Weights of a small transformer language model: 12 heads of 128, LayerNorm before each block.
MLP neurons of a small language model. Each row is named by its layer, matrix (gate and up: input weights) and neuron, and shows model dimensions 128-383. Each number is 500 + 25 x the weight over its row's rms, rounded and kept within 0 to 999. Numbers have three digits each. A neuron's up and down rows have the sign that makes its largest values positive.
After each neuron's rows, "fires on" lists the tokens most often at its 100 highest values on Wikipedia text that the model never trained on.

L4.gate165:528504476509519472490490519478524514525493521510483474518480509509504463502522471473479538472494541494497487451510521541487485523509503495522504527516516491504476451510516474509503496525472499513489450517483496542484530532519478486513469507512492531489526514532507484466475509507511516512503501475508519474501467466473502521486505519511545536477513475498528541500496505497507527511531516496520522530536504488488480532488496496470504528441473501512454493504534499505483512535500506506497547552532507506510566487531513465504439490459477514494463496501488469521533466505477509528506518505483517486501480483465485499541512496490483533487480490504505500493476515493524461499457544481548508480473524516499455491558524522501476491502506481485505497484486563518492504475491539
L4.up165:455520566531503505532510455493491503461511504458463451483490467496531509460491499538488483507490481527495522508496485534485518519520437455490492498431519506514528453493469515501479473480538507509502560487530451515472501535480505503505491497475495517489549532497483479451476502481507504510544480538471505516488526511509517488484474475484523494485520550483547488457512511525451500505488548514535477481498539520478462460460561539458480499488538497488491524545488522562483461497464475506443549493534502465498513530457519497559479474445528553546486528490484492505486506507493495525469498521510523467526506470480514538500527466495504498538519536517512525484523518486474462499504490476502468499502525456503479459483470501471474522485500494533550501527478516523497516508515506
fires on: "s", "es", "ors", "ions", "ings", "ations"

L4.gate691:482504528494537472489473539488518454507484482497513473491434450513496485468493543492472512518486522501541490493484496522506492489537501551506510536500457500516452485519490516482452508510490525490521478513477497519510522525515488503510461484501527513512465468523497523555528499510498482519519531513515534515558467459493485491537512481508522476476536469525509524511556496530484492492508500480486499484504483500536496515471550489527560436493467484495478543501486518513496534500559458508486516506512503534508478460583476481478457506553475433528506537557481511474532474517494507515489491458497504566502507474474522480454479496515503522515456507502487498488516488465460504529530527501523506506530484490534497475490489487518478510434481524487520535502476450515547518527518494
L4.up691:504545483483461499491521487464496505487540573489484508520499456506510453500474517497486490492477566528482494512516492502517508504489507509526479466493521495459542453517545493508492511470523486520473480521497495471501527496482512508503505491443490469497526542512508460499460522544517465490508502493462498524496526520530488506502486493474493466476533478471493496505450541457458498486478541537513459486476470518544480538509469528527516497562483488483533521474532538505532503500488523456507534514473531488478489496475546473525523467486506533495522492532490479487484447492510498504487468495520489545478459485531510472500515489515499499526552516522504512500541535554485527475481492526517485502491501537491503494525552496500515488498524514449466514510531556502493490520505523
fires on: " n", "iv", "ron", "uc", ":", "ona"

L4.gate1576:532524475465501541509480495500494496529472499510523512475485509499505480517475491507530513493500472495512467504496445486549487456519530481500522466493502474517510514526512519469481482464505448496515425482478513551505539512519496511497504497464492478490479515470547494483491500460504471487504538443508504477490520506484522520499488476507508516488475539492462501455456533520540481503476464454479522521506458481511527494518475475434536538436531537501536491474505539522450492460485508481506522473545515498527531508499522478482490494493528529500523433520543470486499505527519529473520516490486499475499506497521496484477478477466466543506513428516451491516493587499533496467508452525499499487498509516495501536492508525472486470531494494501437509474534499513495489487477496
L4.up1576:467502498497490522493507487493499498496529490465502440475510523479482491475495516514496511480494483480497527513473502531461515518511520511502508477531512502523517495530518549483497534499491519476540482473484516494486494503504479565459477501523470528503463549448473473515465497486474512440494496462506527503499472491500508553520496485510493481501511514499501511493499455520489532525512544519482484511473486510459468497450496522486495455490515513501452514487477500519499488518474509499490476525500472444515519487469438496523499500556520522497495479531468518477538496529533545510461474508513495462495499508512523507521461501482520493523515465490514506513510493494528494546463520499502493487483545478472446497522499515458521477453470544484503483464484518486487482488512527
fires on: "ald", "ed", "y", "ir", "ny"

L4.gate2380:468530535514512439485526517440500543539523507505477482524480484480561505461482462498488474482473455467492501520525475456541499526524482504505535532487520512525517485513501487505508470523514467517495519518529449492513504491526508526532518488501533536485509487474519486477508466497502490467548457476472482501467460472531512513531536499462530519452512464546484495493523526499464498558488481489535475433520577510510483485489516452470503526493520486488546507524530498515472461496530494497484515511481542489521515509475486498471485500519538511477517515525484504493489495459506507493494477480504493536465537487523541507452481496503443484458519489483555492517512480526499459466498488503533496472524502467514519534538496482483486528498487478512483452501548525531515531526489509
L4.up2380:530537464530493508486529512528457525507565493486532449533541498521503503500497469486482435536527451504519494491477535543469447529525485485507475477507502476527478501497511485502469485525525490512528532458521514547520538508490561489526513477476552555478485476536499514540458525493501485489527469509464527533528536477459520489494521534526498522471508499488503498529477515498456523506507542481485535498505501490489447467478529526487502510528492567501513505442453481475506497490510499499496520545474490529530503504493527549512506537459532501493483543493484447487553502531486523506504522476492544489491521500472484497519530500512480488496526497465491527497441520531536492462493469517460544447489489497493529516482493497504466513546505476465543444523546492524535515519498504
fires on: "s", "ing", "af", "es", "u", "o"

L4.gate2464:502551492494499550511494516501504465479511463510480519510494504495470496472498523525489481492536481487456497532455516516495510478515520464496497503508527478516493493438489504528525486501466488521476464517512459513516505499472496459497549486510499486507501444524513539504489505491505503514509498508500520516498476493526479480518512491466504468494498488540489494493444506511511475538472519515474522484514532504483517490551510475508480522525527513502524517471524505568506503480534508510473478514523506475534489492478498440441501508499505485467522500489517483485490483499549522472510499514508518509480479480496527471488454476488515453431503515445508473495493453487495498516538484506522520487458517507526522539518495498489477502494512476509500543514518487595518523505483480
L4.up2464:512476517496516507514542494480471458518427497481519512496540518515471515522510518506490477523487503481499547455492532527495500502468509460457532490492505475461496453505519486477541485472497463537479492507500517543511503508462476464470515471470547485550484521523494483478505478490529527460520504534420527496520460495474478514527534519489501523494499487469509508507479482493525547519445490519535479480508527461487516501508453512478584524509537462532511470566494471456492471505517520465533490466498492504509519511470485485455483499517542505522478487500471486511498510528476512462498487549481465467517502509516488489511458478490500497492497492485533482514482524490493498459520469499507516480467522485532505515485484468448484457471541490476460511468515545535474533520534490
fires on: " |", "K", "2", "1", "et", " later"

L4.gate2345:513484523514475481492442501473471482487479523501511531488507553505510494512514430521516501530423478455517485532512495503507467499469517458498460512511495501510503498489511476485512480509478519450534489525483519526547492502498456500506486522476497545477548464476463468494485522530486492522514567492513456496492491525528471502482506509510530520524503555500457506513464504479532539501450471487518485475464507484457440484553458478525522548479485497486462530499486498469498492520519459489469533504530473538491514518448458484443508492520538509499509460467487454491481446463509508445495498541449531449522477499516518469544489526494469541509479514486553492515514498531539518502512484524515545509517489529469476513496516488502528496487546510503492517539509521536491477495457498
L4.up2345:511521487530509507471469501524505459487492471511500498489511502450544512484503460484486488520460510476502489482516486500505502496532530499486451514498521487518503525496499491528496531555509480501487481508510568506518495497474471510490505529499507505485511473480481523505487471517517496422516513519493475482494466490519509500461484483520486493517501516533521478520504519509549523545455491508495466524450516507506490461534521483512484521503479503526428499530477500475486500551508469490511507511496490520559456518493530522474468489581478470507499501481488475533473464472458455465479505501495506512470532515485499481554527531498496485502497475512483519457533511514514500499460477532527525505513537499506518503513501504509507509490477525461465566522516492523459489464496484
fires on: "et", "ut", "S", "in", "N"

L4.gate2944:502516513566518507496541423454546503498490514493507527483547528502535494498477533459520501507485526518541496494469454479471504485519482522526480512521506483502497457491495483486529490502469472528523511470479542509512454435499473516483534515516542510504488516491478505536505490487485493503518514539521495506518518518509495514522495498522519481515496508463548502525470475485504552506490501514500487524485516496503506495480456479497570529505474463522508502537475446512500494477502505471541514451517492505530500512520506526484472488510547538542498501516471467529467529493546493496482496503480535508482504508484537522501502496479465521487531501468504486498496530463502499494542450506488530521481504510484498459527537485450501499474520491485509501516487488504522521507447462
L4.up2944:480516520506456517502511480468529488524515515512514481499539505488526522520464523470494461480528517489536483496466503509495488508469514464500467500544508514483487471508487510498525509545506523515522503495457493524518505481496505518501499511500528500438525493465463543550519460478464432488517545531505500537527493495520509483471492501514551499492463527474549486490486482471490498519505500533562489504472466459550497504475492526533529478524463518533506516498534493481544475489520493457504505493466459498564486495522517487551486483512558471498503510501500475513497523500536496476485479529461472530473481498468548518491488514507476504473490541441517498491483497485512516500500521454496530514501506505511514532502541532480508526452525498486516476502530484447518530487477451
fires on: " N", " B", "N"

L4.gate2341:500481471440504461550507522507517520517517527495518457492536539485558493499509533504495525508524499478504484536520460488507490493494507474529447467453484481452458510518504478500509480538507479519505520532519505545511490514472475521508478493504480524546467521494480506501510479495492489521485569481472501549476495487449524509487471492474488454522476472517502560500504513485543486454509515539520473482517462469501542524507468476501496527511518527467454495516498537518482464482522510443499492476521476465500516495481502452546472544506524508528503504491471512537518516486486518520520543514460501502494457480517515486507544501476480492509533496491551508496458506477501475507489569529522537507475516527503471497506483566512499477491533521506463523483517523488541497506479447
L4.up2341:527480532493527528536542447506482462528519488543506466496485500481471442516555510529526493450503481510506500511504508501485511506549544499487473506517493495500480488464486478458491509541493490441502472532522511483522515515488512516508456511514522475491491505479523500504478499497443493493454521490492495557492456504496513515491570484545485529514478459476509541497521508487498513492512488493512526514518482452541489499471507489495530524477470516506514462534491517478456477517503490503465475493498516530543513489521489504515462468512519497528476494510439500502501481520503536519491493507485537476485470494523497510486495470502474481518505432513437494491520502519457513500486502512502498480523505501543454527493510555496474499475557497504492506446469469498519460521542497
fires on: ".", " /", "ble", "a"

L4.gate403:506496525527515529501465502486472493496455453510490500508488521491530497486461466518518491529484486504491514472493495503499488493523465506454499457478487502490575481552506503542511457499466481505470490515481518478529475463485520455496499507501495496486476549485498508516516494514527555504494483493501515533520484495517462460510515455538514496509528518490543515523507475501502498492459493536501506481466488505514510504477505527518532470508485492447476506516484484515517521496499509492531500525506516479516554466508461528487523512514490532453532519473501505524478496499522514539514505459492513525542502483554492465521506481491468472501470529443515483491481509473503501489514559520494527564487481492515501510485467540546483505489484500521537492460489537486503471551492497
L4.up403:527495493518570463485493507523502510481536475454489499503504518498497507483508485526502498452529528473481441489467504457535475544513518488521531509524466499469512496493454515480470486527474505498512513497551505491528497464533511491492511508525527498484524506513526486479505465473486545489500472444471490525506489485487525516486475509519497484493438522524525522501495506498454503505529521498482468486494550507495472493462515490505498507490483514500505518514513539488491476505540490491526482464535496550511462548469472499504500506489519458505490495501514484538464508532509465510495517443491501520506476511462520541500533472520493482496462504505520493487513503556504533476483457521484491509548487482526578497479518511541529454566554487529512508473527460492506523489521487
fires on: "P", "A", "I", "C", "o"

L4.gate2174:486510493518542509500468518476476528518516517515493515548515501500541509543524496516485503469501480508485523470477480556508530509458479541525514489528483499505501469510468524527516495493453503499514467536546529492503497510556504503495488494497471518434469490516509519526515510486483507487507494476534487475533471508500499450495462496510460506491508447551512488509451532508526514515508550468481504481504498514486516529512492538455468489483460479490540532465505494526503462483492518474487509484496431530492488508503480510496475444524483506486505530504518450497523517504506512510516493481515518510490522512470472544526497466497516546539438454484526496504505508480488491498526524490515542433512480456512502489511503532486468497464489472436483490487508529541504464520519478
L4.up2174:457519504498492478518504465490491510494519527511520455435491524513505532495505482487504482546498503504549484456497473516506509497460444492489481539547476499497495537433485523483451527533449461480439530500486463479467523436467448490557516501489453515577504507528473491450534518495497546489529533466527533546514539520507514492444501481536474509517503472443556486525545493501536516517490520499525571454519522505496503509519537504515475483512533518475464501523532492512458520512503503512483466548486467492513524487471501499530513506525502536504506522521454552486496478515497502478498561493490515513489515532493495481473493507485500471482499521484535518496493498446512458494492514466468533498503499486450477477535497520484533485500443509480497497514509460512523521519454502
fires on: " with"

L4.gate2214:499491507499483498496474506501494484507512480529478516488461515497486505477527547515549488544470505515474505507529485484495523552518468466493503516475486475539514499474504549502512475564458560490486487540536487501447484486510502525495514458485480502501509459484465500506450504507519482526527527505488537493442512503451485494501515492503521494486533522494477480489510443492515506513530476511531515511507480464491537524474461470480496508529512474484507495504529556553477475490472471525532495520528510492495555513503484505507491520512539463460507524541490487505526510491486517519528525511464551583523482522489467443537477523504521535526486490466497492513484483524513473497499509580511474512465538486487437489506504499457543502563487532479456538485496501485492481483503501
L4.up2214:508496511525462517458526484478494477502505494525512488534479535565564499541494494475490501481524470535549492435512510507502492450512500494519471518476541503489496485503479458506522488509499516552500524515497558477490495513502566487521511474524517490517505466547478494499505504528523517489529500452461474474499518535473514492533540497450492524497520456464490504492484507484453491529491488529471495532461500496476504458458481549503488498501533478489510453530509471487510460496471454519466485472496526488477488537485537497499528539481485550487505432515503499517496510492504517491487495478489485456470537515559491495483521514493460581455446513458514470470495526486481472464484476470506491490476514544526514511457496490484485512505530522532494467480513466482482490496533442
fires on: " was", " to", " up", " became", "ed", " were"

L4.gate2302:468534476535522481498502484495487508481495497504494480487492509470455530503476501478535506534487500500510524535502478528505456518516480500512477511512519458546554492541521512542456525468532471463425505470511528468495474458470491494504502478497520478467517506486516506491503518420548534478506508478497520526535483492515468457501514482494465486459513482475525515516486486546540517498489502501513461499481506560455551487531481514513506497475503517476498509531516501492490514464482525548495519479546529470494469518495495493487500537461525497486517559485444546482471514486513513504509498504486486496507496506489469507473497470515461477527512497476556453507508477461473465483542508522523506444507496471501509509484463480475530485494515539539481456473499503480501521492462477
L4.up2302:456513531511504516520501475488467514504534484506516486483516506521477505499491486468486498484496504504457473529520504517488513537529472548476507478529498495476471457480512520484426509458483535498484451505512515517515471501499481490490539514537523485451534459498499508527585520463517504500465491503545533482489524502496495498520524502478491458502515496503493483469493530531513509482525489479494506526497497516482495492481469513510450435490549537520483519491476522476496550543492466471545489459538475495519474435504484510490466481463553510456492530500494533541519548518467508510488533502517558467503490489446506542458512497491500457503469463454485510486497484494445461475500475513498449485508514470501530472504543454464489509547505513493487478542498490482507530521509569
fires on: "or", "ul", "ing", "el"

L4.gate2039:535483517469499450507536501508508494531480483522491473510536503493554492520504491496455488499477498506470482493547491487508479458535502463468460495527493466509466551525538474485536523522507513488468498525543489450480495513487502516504461500538532518511538497508484510502447487519509456554510504532510517484522510460495478499489503527545458505483503500475465485519541508455493528503492527449494469521526506506540502500464495495501485476476470508506502483487499493491515519474496474541507492508492515497531524481510463509509511496505459530483495530467480453527497476514496520518509527501498484527508503499515529469511522473445471513477490492495487493479491505502504444531518537472466521463474536514549501516475491478513513506536467523488485472496530492501505498512539522
L4.up2039:451518516512486437497494484511483502508499524567504526493494486490488489553515498527550530499504568504500494543476494479498487478518520514515529505460496472482497497514534494505483513511474511436557532518479497499537518505481499526504483503473470495510507505464513494442491502476500534479497511496512496522475487507490465490527479512499472513522504519475437555514475522503488554470477518515489533461525480524484520460498472452533510481509473521532485556476456454546467465490501529504496501492512533481479506499468442535502496485483535545474516542528532494473479471537505496515538509498457527504523476542499507486539503557497550514561499483481502487517473506506497491490475493539538561486494512506483490517472502496502500525536501475517522538493512474514505466525483503
fires on: "iv", " ab", " Ab", "elt", "p"

L4.gate905:496539475463497513509455491526478488513503502501465500473480540504491477536484463534515493505509506491508498497490493483538467457538523487466513481516483459505454526529527502505507505496484481519529510558489503479483477497490485479534489498490533482528450492504431503468504513462472512518508488464514489471497516469486498502476487491502514503479458481507564472543499489516508510508523463481445515535522468457494491520502536433478476482482508485488491497478493509543444481472520481484455488555544515495488484505502516497491502472508518456461533486518525504513472508527480519557499531510496481490497511502465502483515474511545471456518520518467522527474489485513479521539475536496511502462473509430476490558507487488474498466534507485509504506579490474507495494467505507
L4.up905:520488484529486488529488515467498533453481527555507508494479510508475483488488506470557494529459493517464510514524491533476458460495484525511462494502470509471509485500474487505483466496430502538494467475512517481480497501556512491531514508489438520506522463468488514492514498509474493482459509568496538500512527487488534494494505474468494510529474447471496513503501499516518519510467544521526577482524456499462504460506520470441496461500494510474558538502512489496473504487461494472474507480528496480481501538487531539556485496518522525561504506501472500495531556487506546508492490534519493492541516489508456447509481505520490504477559466501487496523520502511480486535497483525529524499472516491508488486505490530516436534507492510517501496549480521477545483521502523
fires on: " American", " British", "ian", " Australian", " Greek", " Ad"

L4.gate2738:508510464504494495493458490531472475499495484519496497517485498496475494538457538473537501480497461475518488464514521517501516474514523499521522534476502482532477517474494556491436490487469503507522541465516494506522480476500479558517497493509515468529487486483538510515520451498469505495524509498552488491516441517503518473485491485529482483498498476471531462536533511520511505467521493522458501494460565540517536457460521445522531524494493455490509514493511540493476476453512424487478489520509552517508471509521491452512530507526490493468539499547503475516495584497497507490470479476500508496479561454474524543508519495479529476511512486474496495490514516504481521461522492505484489514518495482500466483487483528450493521476529492497480501517485458510482451496505464
L4.up2738:485464506495518513524518575500543528497519491516446507506467530444500490526513488517498503494474469465485519512489487505533493495531507451518457484505488511537458470497512501504515522465497526528491480456483501521478447497497503483476489534520526563482494517464506488484495451529501504497485462529476524505500493510505530526505474503496527478510530471528458451510551496566504532495503490461561492458518519536508535487526481499502505533550458499510514476530515524518504498484436513480500483518489490468510498513496477472461491541514470479533459523507516487488487508544517514473499515527455465486486518480534534512522515544505489474492522446458493494477464489497470509520512488460518524536526524462521496468528464515489531469543476543503488491512470487464486480469515502
fires on: "dale", " /", "F", " A", " United", " Athletic"

L4.gate2206:518515467531487491492524510556480492487520508535519502425500549500468504469536444506514514523503536502450503522513472446534478519490485444515527506501514513505496514472497445477542519541504474530499492524470472475520484518523527491553453475491493500502465500487498454480531508486514488521505505489469509488464507472517493548519478470456532514481517498471522504485521480499483493519493471477458516511471433482459520545508476480510493495516495465546482523531488495536450484526463453499511475503527432496498484496534516516557502536512504508479511536528525534520496521444492523459509567513489488517511540533557545450519493510522498505495472476520517531490469443484499494509506454493508483494506493469505478483525511462527515512528429525513507451508479488461525438509523536
L4.up2206:471517509500503514487538497525530487481491507499515521494488543509514524461508517484495513516550467485487520492495525526478522550509519491495488464507498529548578487555486518516505529488508452502507467471468507495491532490514484521518462511455467520474490506513520505542486544486497490487492499519502500515510506519457478494486475510521519495467530493503487514482530488474463478518496491512512523510511493485462480518531449526479495480554508530483494506502489525481507483492496505536503483503501537494512545453563529521489509526476500486501481502492518431540562505504514503484500521532468491539464512490471487478481494478549495511486489491527515505521453514475514490530513519525473534499501530533490518483527440503480531492504483509458499519477469502504503438530517494
fires on: "c", "ed", "at", "h", " set"

L4.gate2634:517511500486513503490522474542492471476523484468518460518499480532454496520486463479495503486518480553479536520472468461490498478512495511485517483506522480506507455499510481513492463520508508545459540507554489537519456427504494470469523539520526501456480515468512507477501501470498503531521479484454510510490473508506529478558535487502492510504475469488495466520523461517470517499495503506500531500479517462464510491474521457477548524491544484511508499526529508533492452472491506441499464508498508458503517517482483511508499490483505510524489469540486486498517530487512460510483535455515465500497490493476505499538504462543522488512485457476461501468465490512516470475511499519466494536499498483469492480457478515438556522510513501529490454507517488519500525497495503
L4.up2634:509531464486514497507502501489502479493507506506499525505546499520471499507482481546511492485468525510508496534454521488496515504499525483551521471478479533555509492525524506511516457490538489519461508493481531528476534493465496545497485479492467489473505485493530490471437494486450470536494506476496491528479478480512513507517483544487514460502503490530520521525497517504450489468524497509476528508536517476518469468503482516435525503433506505496492460480517502460456501509550485462495520472542529474489546489470521528508506457479568538489511461513491472536522514518523484498494460504506499476486495518466519499469488457475481520491526525518504524522486462529463494494504532513509518476531531514506524509487508467511504509498498524500524463556536523522511463526514494
fires on: " El", " Bel", "ul", "el", "l", "u"

L4.gate919:540503500485481522491507561498510519531480502506523545513507511537549501492475506531466523553437553541534497524535534506519489505520492450521515525496509513526548516493534531511502484488484514533526501455514496511489503515567488534508510478498452501464529480553507497479531488471493486469530452484490507522495524477525505512514477468506529481476501507530467530476461489524536497513501489462518467525537468537486486488518503496479495548514474496477534505540506470549539500487512502503516538461494494511505488497525512476475532504504499509490526481526518452520504495484527538460501493497552491490481561493520511481497477466448497492527506482470504536491479534512571488527510475504452490522523475498460521497490498520525502468489522517487469497503489515512471519498464508
L4.up919:509537519519495496472507524517524521565504509495487530543511550456469493490507507492503471505481490522485491490535528509538520517548549490493478526466518493539549495481514499519528479443483528506487481500511524494493537495539499531498471520525490451501520524510458488512500467517468505466480463480503484513509460544527501509483520478548476491488537462509547515504495513489544503521534541479535460542515483479513459487504476481549505521497512552562512487554543465519531491511483505529487466469510474540519512464536516520506505490496556456479476490508541489511481486464463533451512490497554521475510556517510532450487497524461468468515534489479521451500490456501506526486507528511487483515533482478485511514480497539515502485495536492497488474495509517522479517487442546
fires on: " he", " made", " He", " She", " which"

L4.gate580:510497518515519475520497447522514501485523505497491529486493474470480484555482511494498473496492498544507498464505551534464526475483483568470520501519500479473531541458511464530513478510501532539474521502476478473519524488468489488509534512554500499510522479448498534480466510506526471489505480505508473522501502511510496503552486512501476479500502469505503507514469461479504506469463488473502479509547451502492508539507470512501502505496476519490498450526561469486505480486488503450538549509523501486492473529533515465537509468449492579490505553515486500494506468468500534498505501485488441460505551466481557493497493482454505560508505487526523513525537537517486507520480497473527541492511505487510496547513496479491503482470489510485463509516494547524525503506499491
L4.up580:497470467542515479514514530500516529483516484496496480448524469499470452539504502437525495483506511512489504488508484518492499477502514522547477499536512497492518526484532457444536500498482496548472484462507526521510477485536482505514510518517484489540466465523516506483489479485477498536511482515503498518442480535510503559478485478500526499494502514512507511499521523526487527500539535482505561488507458513509515505471465509524523532520514484555474547535474494526508495494499498539475496512482482533472561523500467531487436522489479464491495524498483509520496504517537501497481529504525474510509518535517523514512545527528486481496484511489510509513521496480503508498479508533531510528505491505511459525486500484473490465502508511519512476493461498474467500517481476
fires on: " sh", "h", ":", "Sh", " Sh"

L4.gate1107:507502496498524484492494523461466488494490463530516482506513476487484502509501467507498460481486490514522512502489504518466536504516537513504475501518458515523478488494570488493498483486460505503492471466460489518540492492487487460453510487516498514523475499486504531456456475507498534511458500518465477558503498483490502499505493516499490496490548462524564489515510526471502499469521524458480468502555493494535472468487444478514534499508495510525513526515547473463500486530489495482502518475498496499435499504514487508548496514480498526526480519488507483523518503504469498508457499510484470512500501470516491550520503488503513493507493488558521519479508508546488495502497503517514526529521481494501487488482482498442477509481532495455492489513522489538488503513530483
L4.up1107:485449472497472488484491490496485503518534472526492547508507510516499520519493527492537516454509510496504496492501517527497521505496548492505478554482479503496514518456470557456483494517494482509502501474450506540517528467500509554456520480512527483512484515478519503476466483496518477481516516536549515471508501491446567539461539508511483480476515498498467458506498527525531511502501491496493493529489477487508539462501502508547488535483524474508505508499479480501488512493549467530459528484523477516519445518541488490518538472522479516519509554524476537531512545490491501496488466482485546469475487486457494561538465496491497491507501520468465511496497510453492507502513471544504486491485462451538464490437463483482480490486499465483520502517489491486485482503460552
fires on: ":", "|", " against", " V", "asket"

L4.gate103:458497502498464479525551533499518508548488546453463449527520523536524491489510506501533494515503504502499491513474510521560490551503495511465482505498507490482475505503541490507500516504481519480456486494495553465525488458487527514543486545485519486483502480466509504480490480495498487444454525469487507513472518478469485489484482515493516503467562512517501494515443508525515490493514527552463485524496479476520508537502482476449487483438479471535450473500518471487499488557508513506527527496492484517490469495509455493503492464485470501476503538492475509497519508489507488578520495494490518538522491491456517488562538533514446481497529460508513519497502515509513484441482514479507499482492456553484462458505509476510550455503481465561514487520512504496507498503490501
L4.up103:460510517501486524467504501495524505505530482512549493500453504465504509480469495465521525495504517511494513476458501536454479460472486496504448483525495525465539535515481501489494512489504523468486494466530488484456451480509471491507495530475515455458443557510510507525517496469516464543470492497509465550524477507435501481512541508459518521536508535439499486496472484524476479498467528484509497544493488549500523545507495496548461492520488543529521515500494511497486534498479489525512502480501496538512531484464526461484499505497470506511507501513511491496487571514478527484485495489505516512442472493555502536529503447488473509454514496553509501541504517459511497505523507482491499501503533504479459510508464534505524523496534484483539526523459496504482498517525485
fires on: "ah", "re", "ec", "ie"

L4.gate2762:516509482483518484493478525464527510515514514496489502506532529533433513493496486498431475505492497509488528488494465494514472502511499455498492479469510496480503541501478513471503504529490529486556516447476493530506545462492480518532490467523483477463487516498472488499508556475509463481552505478509472467488545492484522449518489477527491497461498469510518552505511545487492498523503560511494505486515494489508482515508535499510494466484511469489516495499453525483493496478538487466497476512509498518521481513570529515480513510475471539510513518474494534508494512454456547520503475445472519480502467520482528506507474493514490484524477500483516461491474509503514499534497514503510511479513471477497476533463486508510502536490492459508503523509508445525463467502488503
L4.up2762:511512519434503491524482488498511478487503501500541513510531471486518528478469488491466559553495453488484502497498536529544445547486476445508506512481469503502544488482461502484537455558516496508497525505525527424559565523523502505488521507461481485494504506509531477539466464530549472476482527449504487500504487521515470510489507483565533489506520480480490530511506529502482497531475534504521498432492511472474538473561484477473529479480520506481507505543499531526464517514488509517479492499547522472480527497504485481458503508493479466545514515467518515536486471462506482500472491469508466458511474495524492484506473522499501488460510514469470498514498519542498475495464515512519483467510506516513462521513482500481492514529547490480457485487465476512509526530460487
fires on: "°", "',", " located", "urb"

L4.gate478:522502524480487508463504438531514476547489498466501529505532555489482508499465517495506495536487530512484538523540501540508515449475489511514489531492521465464523477514475534488509515516513471530483487514487469527536477459497482493429504538501504481481484526508508504547452509515504514540522519472513477542534500524480459468499488545494461509448502516556528492539567499493421477518479484485499516532477516484486494462509443506504520513463474454503473491492495530533480496486484480524484533477485442506544490492495500500469455505505538502450511499500497470499513488500478478492466476520474537522498556488518495523508454482520501519483487489452548502515514488509490501477508501531519540519480494480524520503464513504472517500520541485577518444472506503456533464456451512
L4.up478:510461526560525559479494453544515514481462505482496511506467454538525510494476516530497486457490516519537518460487505533526512516474517542504522512507487498498487465462477521465484505476509498517516510509514486489460513501536463506519538505487473508478492508526484482565520487492467492473506481445512512493516511442554541532494508504467490464521538492498472483509498511548472505480494463531521504478518447529517511515483495520537480502475504494502480509492502499548483508470513483499521527483464520520502489511509535487527497489491477531495497455474489515501466535469472516480508508454493489497499481454517527517534486503510516499534489493534494516503479509439511502470496518527480509522488473533502533483515492509526458436493522487525542534503501524511474526471523523
fires on: "as", "hip", "ont", "ong", "or"

L4.gate184:534480476503494516472537475531457500544520492480539519484495528500507484489507496496536530472494461478495508502460532539544544468471540478486500506496505512482521507469510527493523478496489470476503523485476460530510518449459505499479523500487447495489489542442512538474462504529563517497527469476512513508482490525474526534498522477489532445522473502493505509535482515534522518505482516516472501510512491502501493481493458472471450513501489474504507486458534524488520452492488520518473523510519463521452507548499517500460473477495502531496497470480514466492538476526503520496498513507486527499468514538513510498451517505484518471505513481486469522524448505530484485524509530485502500521472497518464473523474499493502500532484514491555516485476476523475465465528505527
L4.up184:481490489524489478505478497467493486537527486482518535523509486512511534500497504518515468508462524549507500478449533502472506535521513516495455466536499482502454487516489510499490497514533456496549521494474502510497511490564506500497503504452542505446517518524507500507544534488472548483535511513484503490452469521516507541465523496494451460493519455518489486496522486484514474458504511554495508465513498511492452440544533510554492492505520495507502517496482518512511492541515489506535524502482469511520513477500501500491508501526498501544532500493472504472509502474501501475478492507533481472481494531488499511474475526528445498513520532434515499502514503506511499486538487514504467474535489470458453510512519470472545479463492504517488517506484448504461538478495511
fires on: " A", " of", "2", "ing", "1", "k"

L4.gate2670:492471459478512478482532513503500492483508526484485472514520517530468517502486476495479483497522538525531468447470514523477490504496525505506485538495434478483477511505510511518481496533515471525510494497459468499529522535521490512476478528524486461457470525520526475545439510524520489519472537504495540491512459495508506465480494464531499535496490497493517522522513489524511483475512513501463493483509493459488472533515490538486484479415461530504480557490500529468518557505467478507510507459518503503488464545473466531535506508520504499487478497542517473446481508471551518489507459479485479536465511505449493533464487484548488452524518486497538491519455511483505517504481537519485535487497506502515509523463498468495493486511505476482497483466481484529523498515487534
L4.up2670:558492485529529463491506526513534549468477496485519507487530539513487507490488512481493490509552498469471519500508480506453512484522494498514502478512518495511500458509516473530455475526492457475533549485503502493532510508535499485527501499544460518488484494474507530485474461471551489524517523483498531470487532510489494485488462505464552499481498468507528500466509473500472516509504504512477489531505510489516504537510496495481517463505494545457446504523486525477495506536493484492457559522484445499472479548487515503503510486530468485482492451514495507544478543443480509443486464498490499468447488475496520463496487484525504449484529522500530531490504462519518507476484521480506508488487546474550501512498524516497486485492492545507474486531548468514498505526470496
fires on: " Y", "y", " t", " y", "ty", "ark"